Part of a small language model's weights.
Size: 8 layers, width 576, 9 heads of 64 (1 for keys and values), vocabulary 19667, 60.5M parameters.
MLP neurons of a small language model. Each row is named by its layer, matrix (gate and up: input weights) and neuron, and shows model dimensions 0-127. Each number is 500 + 25 x the weight over its row's rms, rounded and kept within 0 to 999. Numbers have three digits each. A neuron's up and down rows have the sign that makes its largest values positive.
A block is one neuron, or neurons of one layer that tend to fire together. After each block is what it responds to, as a language model described it from the Wikipedia text at the highest values.

L2.gate447:495503496500510514539483540536551475482465505575484477526479501491463516544504450507500444557521472482469505514484511504508466490437475524477533484519444513506522502524468482484505506546474541508496506493477472482487481499490499489513508520489509494486514545482479483504568495477484493527497458501498470524511526472442530474519487479462495526490489514481475507522469502495422517516495
L2.up447:533507512482522502550483515515515535507500479485524523504519511488553534527490549502489482462512463491521485456502487514518481497509538497520543510537499517534466520515556527482490516484458466524505513476460450507525496471525474500494520493501487511473510529474502468538490518519517500488554501475531435497517574467508486488518484498497508536492493488525506478522488524474469499528511
L2.gate605:531478506532506474479472521489496460541529487481506488503517522481523517486507521533476510462509488476495485531537494499471498480494486532534493508482490464500505508468497513459507510464505515464494487487478560530507518494493505453493509512444514447492479498502461509505501495468491493488494435484536518473472524500444514461518486469518536507492494511501518514521485526523514517457519
L2.up605:515487498539463533479477487516526490502461476485547467482506497474530525527517514506498510502505532487523507520461504479495524518504535472502507467500473430529446545514520473463525475536514511506511476538536495551513504466525525488540532515505509488490469530480507484478471496472526502487474494524510475462530492453499501516538539473488504516508532497540493449513517495500491499485531
L2.gate920:504482504484506498510497529490510489457491510491528496496472515502500510524492545490525506528483531522510493434492492513537486537496520519491493470503460485540477509498470524514490494472498495535572525506490461497520516474487470492491506494515508510519513520498503472535464498474533498539483510519512485477465505472438489505515461505476529487496512469473505476506484511434485521524526
L2.up920:510497494520494490525501464482511510502518443503491544469504469529486506506574499509494492475501498503512491537500494487471491478480478461490495504487504490485512498509523473461515481533531488496427497476494511519502490528492519479537484523489496460516534556457508512405510501516467536504490485492478499521480476489552494495482512501478435521487486496584513540487499483522505480481473
L2.gate1557:494487510489554474487476492532510530561447511509486544514515491497528562560497532512486489496512469485496455527476483491498513521486494481487510459513493558487508513512511468418553502520519505493473503510508503483486502503503499461463488544552482502469534530500533496486492518517480506529463502488508465554461564488490503497482486469501461528510506487492455501492493436521482529516511
L2.up1557:481521499474542497475498492480519549566451489511515553499464510506485502512516498480481538445492501508486487494476523506503517503521502467523444499492473501471495499535508470509547495524535519490489495498496526522500528496519462514520520538497479501536521521464503508489525517536469529508499459477521518502483512486483541512501557469462498510485574471487490512513462512494536487499529
Final word pieces that complete a noun split into fragments, often plurals, such as ri-ots, tens-ions, deb-ts, bould-ers, f-ence, usually followed by of, and, in.

L4.gate191:493543476498555504529532533556492485476458530545511484481529512449513484433472489509481470528504473502491496489516537529489506526543513515503535496537518484533523500550543473492531520500516486526534491475496490523479483506524551464487473493491489492452514533520509526481494487511510473491509503512565482496475510486529500525522543484524502489495542512506489497506523446531510452517466
L4.up191:480459509471518508545450493498503515460492525537463492526498547457526495481478507476499497492465530483541491516500458520515498501511479504498496497496517469543490469469504504502449525476506461491509506530520477497491483456478489473541414512495506503495480477492492508513471490504485473534420461491480519477488522504507472451506538521523548523495479468500470508535507504490498482491467
Nouns or quantifiers naming a group of people acting as a clause's subject, e.g. residents, supporters, crew(s), voters, Some, many, who.

L5.gate248:497516512474475487530530488515493501501476508522513480506484478520490513490452492486496507505506507532465516470470541513549513531484509443504462488510473486497511538480494503506503490527453511528516477500509531481490507468473514505565491464506506533502461526508564535475475489479505517458501447473493488507476532466506482487462490487477513478538464492507524485512461481463490506457487
L5.up248:494524474459496516538466467513518524533488527514480467524504498506480483551468484499487466544487501546512437494526495542474473539494510480484485440507532464532512497525493524512535501478509510528501482508541545531521442487547507496490496482496531441489500496497503494508478455504524491537493510470541528502438515507528489540449487475475490502535492506519519496468496443538477489502461
L5.gate274:570485469492494481498485522523475508480469524505509539508467490497503517502507510492493488486550500501454513494516484560489502556501571509491472496520460538499463545441494464496540496505535482536514530481512470514500517485472528486490534505468487497537515567506483496545485487498512520546482457497565450460494503495504500488514541509504480518493485510495512477493496489515492488514497
L5.up274:471523522533523525519445472505492525485510496468493539514454487505516487491486460475522473520505494534539472523513501517487466485462496513472482551516505493509520486488491526484499506457514509515525520524583515528486486481505512537473486492481546530479522518501519474547515446457529504486468433500481519535454480462545484518485531505459489540486549507521527488476535465516486499492486
L5.gate367:515539524460494500533492503500467493503527519522481497502491526476482488483462496486516513506459490502511477480520473487504467516515523510490503520475465515473537490512547503507511523526485519470523512560518512515523462471488509514511507450539511513469509451475474517462469468444578484535523473473543486481464477546514495554498530538455503485539551483493484475518504503499498545525541
L5.up367:540530516475484503479487458549517502518526492496495511467513501498492481489517510484536498516514533516518481513516466512469506499485417552500468497558515480487520529458531470492546492518492516494483501489533514489489465481518555515479494478488479513485554480503490496550517523497498451523535549500474510462516500521467489498520498541485531523505487514514535504526480520507484440476497
L5.gate398:554527512467509528518478485503505517530530555499506499497504541483493482521479493524534483525454496517531475486533476492546452494494497459525518502512529525497514530476531514525510532507520474491537492476477482474517447533526523519510525542496505511496516524502489526467498521474482489519486507507478479505489502528492484478464512490475525441459525489498500479521532509503501488491500
L5.up398:525508531462539495549462483468503474475514507525488562499472551478459501540529503549493501520484440481542492491498505491519496532512494512471494469540502487474524506468498463491528519470501479500535508502453489497501498465511524468531517469454524500515492549492490484493490508524491555538525516443503476492470519481495491488521460538488510505500515487488470541528469503468491501502484
L5.gate437:491514475477478524480467436493515502507499529469487486493457515484445456530456470544511468494520484491516520499545543481495546536475484499528508494516469501506518485494507480450557493517510499480496490485557465486488515479494459521513491455489478483511483543507553546515478517506529501486497493487531521466469495500484509508496544491469477480482490506511532520496485456511530520493497
L5.up437:517520476489495520504501496495509474488517444525504490513515472486496479472510496518513467502536470538454461519490467500470563463496487498496492530525481503481441463527523461507477500476521475529548502488506514548522486468484496453508508484507493469486478476480468513527465512505515486500479474501511469527535544515472500488479476521524472497497519478545476469493541496505468482518488
L5.gate467:454497458484495487506483488538519477525513519513497510496513541492487542534508491490540453494492462440491503480529483465503532479507493499515548491502504486503507557472487503510560528536484505493547511489498498509453482500549555500535500519493480484485506517524487502478528490503504522518517492485514477469470532501526478468519461489539499478507510507512506479553547478525490512470486
L5.up467:517475511509485499513462527535487477498543549511524497485518535504500532527509517504538501512450470491498461503493468477514485492523527486489517490506493467519492529488512503469490531540515503504544493485491516491485457524516536494512488537453488474475562544500475510470478487513497558501515453486530479521483539484518536528515494494560452471498516468516490546569498516492505486488510
L5.gate594:507531503472470450504491434488512541497523532512476499450524540500507472509481470524490484487506496486511481534531466508484519499514463519514463505536495489481493538473512480524524520534489513483477465459506495460497527493509480513507518482502497484510485489490487505502526499477540496502542485456516504501499496529502464533528459531500489507496523557511520462480515477509520490473506
L5.up594:459512571477529487466499505503455477505474496500532478517487492467464490556503519536495516472509528485528482515532493514466494516472486483527503516573497487482505490510487478474510535522456505526500549452497478466445494457491505518495503488488472495500497537494522532503526472503549461550477455463509545464503512518498486484535490504526498476486506512560499489473496518547529518506472
L5.gate984:501476514478505485541510482492468487469503521500523464511559476503468498496499485530510527523462409512479493491553508467514502494507511494477485514505512507467519473492503486497514514514528532520565483490466561499475524545506558517497509483523503553524520479507505478480494442487510533526522503499557495461498456540526479492526478468473519532538492528462540443544503469501507455527518
L5.up984:530504488517510524475475494488473505497456527508500516471477465498503489478488471446507449475504512498512504502525529461513454514515507464493464511528536492544486531526536479511544482496497508505471495549508501494496504503500446529516532502477500515499545524484505506488521490490511534472477475568535488509459496460545456518525432531497515504496486478496523508479501517505468495469500
L5.gate1133:485540486498496526473480483485495533498475553456503491479481514516479515507485428452519477489486473483516519484547494489500442517505467485491507550489485517494560485468484503501540458495494505498493510503468464490442478503513487522493499461504477527510506509519503490521523495499482491477513515526471499465516520489505489469504532497518519509504514499471500534480519495533495506498544
L5.up1133:486523491531529507476518440510527514503488530471513479527468470555465475508506512453530502514507456477506491509515486494510462544484498516535483507493442499515569528508514517489544504524559501522463548553460484489505472525510463501508493542520501475495563483468518515517495475517478534487510479488529534470511514494498509563519468503539485525503552485494504493506495502504492502522500
L5.gate1286:510534484495547444550460499507490489514494491494571489477523498473503543462460469458546494491498510486491501471568458481506512507500497543502469480504531467488454488505456477516509551482494507522504498486552495511507509473494507472535545528491494478511493508517497535525484471501559489444509518526482473518466516512485527495479454536522517533547528519498500501476522497505488514575505
L5.up1286:506494467439492495508464525496458530477494505513520517502490450494520489510546513493516472495513547498493488493545500491485472503497446549472476524571506449543481501518517492463510487448549531472503492513554542503485496474487473519517498486520508504473511529506555491475523521482492479495520483468480483517477518506520482516496465478499540487495502469497543482453488505550498477523462
L5.gate1737:507518512457544512476456481508507515549498528493491494500506471485468504511443522480515457467520483448528491514530466489489466542502480487513488518487471499476530535506459508486531504471480483477524513516545482492519461527505496483489476475495473518467540500515526518479484482491521470513513505507518540497506563472510502514531506505524499503499451514484508507501509503529526495497491
L5.up1737:501481492465547462456504515459530499505498445496443473516543479529532517468482494491496522504493459512487482528478485517556512516485454487515518529501547512522470512518495497537465463498518482520505562517490536465529495505481470522486502500502475459499495554470512519510494500491486457490542503542543462511504520491499496497503506474534455486460501418515495483494531544509467488491473
L5.gate1867:498481529474533514507515517536495511473464525486488521487496499452535564489485551496543472486480488514508533490510485518503459505490498519484486518492460510564551520537531517484492497509517489508567525504480495501514515455471487481490487469516496516494495487517497457525485510473513513514504513489519479499478509506509473510536514523491541503486542496492475424518469565464505495559503
L5.up1867:508506467554495483506477475493523507495523491457463510533516466517476500528519473499473515485438509493556504525508509487504502461491489451521524508510480505487504473434535481544525497546531507478494517485494499500490518500499489495525527551473499477526470552473509481513539536506461516515514478520462516484494472485499493496501507475516460501507488473548504550517548464503506490461474
L5.gate2031:471571480480567497496462465495473488454478511534494504540505441455488522485512518535527507508496470501506494458507506521498495489487490520531502528483497481505542493496475480517525497490490482480517504510484511550489548499531518478537440490486525487474529508499538503521498507484499535492479528501542501491526514519535476520478531469477495548500492502525493504485494504528460476494483
L5.up2031:547506509479492501484489513509534512553510532502500464527512491506512513497484472462594496457517514530483448520525511455526523508528483503532473509529527493525487515499507456493492490463509504502538501462499514492501462521489463489515489421471500510480516507508524537487512524516472479499533478498520514483480530501465535464522501502519496454500481481532500547522543500510478518518499
L5.gate2139:489497483470561504526458500538467507504478525520508487487525549504504507486427456499544472442519518515488484482554521523532536533495495471501513462504541492505504486496477518481499513501522457489497497476485508523481490469551475526518502497500463517499489535496500537489507459483518478468508508505473483490463525542470493452519482499517538544472498481448488478503494480504454545464532
L5.up2139:464493432492464509528523473480534508482493502528497504483513569515480481484496498532548480465488466480511485522485491496482524501527488480502526530532503469504534487473478516461478498478480530490501493455477519501519496511540512458544482508540576483490469546481498506486487529484507480465465517449541494514514488515565496526507489515489526495494496527505511457476479518489486509480543
L5.gate2226:499493510492484507513475522516528508491460512475490485526504485526477507523444500529514474509541486470526491527516479498505500500473493482542480485473479526508436506466525475439495484521549525492480484493485459508511546463494478463492501513487492480503520546520515510527495516505496519481548482462478512475474593472519469462506488534541519491494528462481494514521478457522482548482461
L5.up2226:490476531493506495503469495533508505482499517501516531500489544527453519547478482514495503475490562505450488503486429474501538496480492498554496518520552486467469479512496465493496472488480508482475449484473473479536529495536465497534512494466509506487493541477537499512497521520499508527511492458485503476453541463478477457532476514491488437518476446493494499507482506493522496465499
L5.gate2278:510504506492512466538478471516506477489523556501450533512531513452482510548430510554500492532485468515501535506513449475475508558497503534499500482523489489483498494522498513456497517516496522500506520483477490517509500480475491506521475472519489516499492526522529517551538529480507501499515503475492514514454508509492503515512528489513520493508474530489505476527516433501507498513514
L5.up2278:499521487516495512493482486515510488461527525505487508497479510522475479499481467527462491533505461517503515495512456528502504502544520526508455509518446504467522511524523493506491443469480536485533493450526487479517483490497476573530512508453477484530521508470525481516519500517472544550473521513481496560501467483512462504496509524498520510536467502506520491478451469472513464488519
Final token of a noun phrase that is the subject of a new clause, often a plural suffix, right before the verb, e.g. botanists, proposals, visitors, tensions.

L2.gate1000:487478458498522428475560484504471533533506503520512523500497491488459515521506499457518482506463531487514489522459494467502491499516494515490501496544492533478533478447435455481497493523501478466509511480548477514539504538550480480489503511527477430533480526538487501551530499485525508481500482477500514494486515493559504493473448495506507492472523509469463501554457493524480551497471
L2.up1000:522510506436504460521515504523495524523500504532499467491514520544531487472477492495488476493516479502512498474503488513529519444476509472486492507506526539498518524467468474493469482505539489475538467499495527456500501517504483484521519519493467503472505482506550495442485462502441480468456508493488521510508509526500540486476449492509495531484496524465493455515540505509447543468551
L2.gate1544:471478500487467456460511519515516504483549506494508489481517490479502526533481484530507496552530486482474451529476504476546508532505510481445504491521487445535474490517457503488487484512530447479514521542504469497458484514494510503512543511482462523499542538494480495493512479488535486467492480462479511520461540520507486537491450511550476514518479497488485513536530510509464504464525
L2.up1544:488497522485492465494507514536510494479496492524462528487526529513544457530497462509474474504489520465528468500465535496545498533527515509482450489489489497503500472519468487486474461493518480552496490519481492525487428511547499472484507500514497517494515512528509505448485465523531471484499479486468505530514488458519493497499474489490482489526447527486488481532508471491494523461520
L2.gate1586:507474508498479506465484490499493481501508504484499499519526480448509496507482494490523522553488516477490483495493490518524512532494534479513490453493498525507520492543488508479507500502495533496498506489474516521515490448546532466471503510529515559506516492503514440511554501476517537478540470471470486520512514475501490520498490479485488533471508504503475506461497506518482495478522
L2.up1586:465510507461517558468515521466479531514470509499505508504458510466498496497500517500514501514473520462495502468504528479510473450524506496486520521485495495490486452486529462498446532485435479482468489502462551470526423470478491484506486503520491516504501516482534531446498545488479511512538556480521449522500473505526480542501515492457495524484475500511493527502453502508488492465520
L2.gate1755:525517476503516523499476471541474481534515467539522517510536524467467498546461506555558485528508489455517512494506480509524501504488465501475488444493471523526476501512482542509516482474478465502523497509504485544469504507486507490518495512510496540512487489530510509503489538504522528449526518505504485513468516483465502559510480495497476509517509526449499455516504440501477490468501
L2.up1755:514571513497505469473496493454496467527479498477487546509465528521494504507509510531540508528500500497497549516503487469542506523500495522488495466481469484510477458513505546506498474534499519485502466477486439519498463535473501502545472510536518533496435481505510513475518514512511507543504508468522489506481478497470501513484499481467457529502453507489493502505472507508509482479537
Four-digit years, often opening a table row after "|" (1979, 2009, 1988–89), plus occasional mid-word pieces in names (Acuña, Bevilacqua).

L4.gate1029:509516514488538490517501551522457462503523518506511519460531492534506508426507485569511520517464485532501466502517517515482528495462513493533541476516477496486475499491501511475511479477558478566539491516477530496504500484518527508482494531573492494466522469494486529485460518447511479526515447501488474496487517492496539536504485536488530450499496521490472485509526464473491508499488
L4.up1029:540482468452537498532493494495484515511493511478480540486516526522470504505474510529498505527493475487504481496478539509480481525492520498505477506520498526496511499511475504451508502494499512496442540548546548481472500505516494511498512509529485502532507498526523476542489481473494502484510516500510524524512540508459542474502478490504500517547505482487515496514471486534467458529472
Pipe separators in sports standings tables, mostly after the goals-against number before goal difference (7 | 3 | +4); also inner pieces of proper names (Zvij-ez-da, Houghton M-ifflin).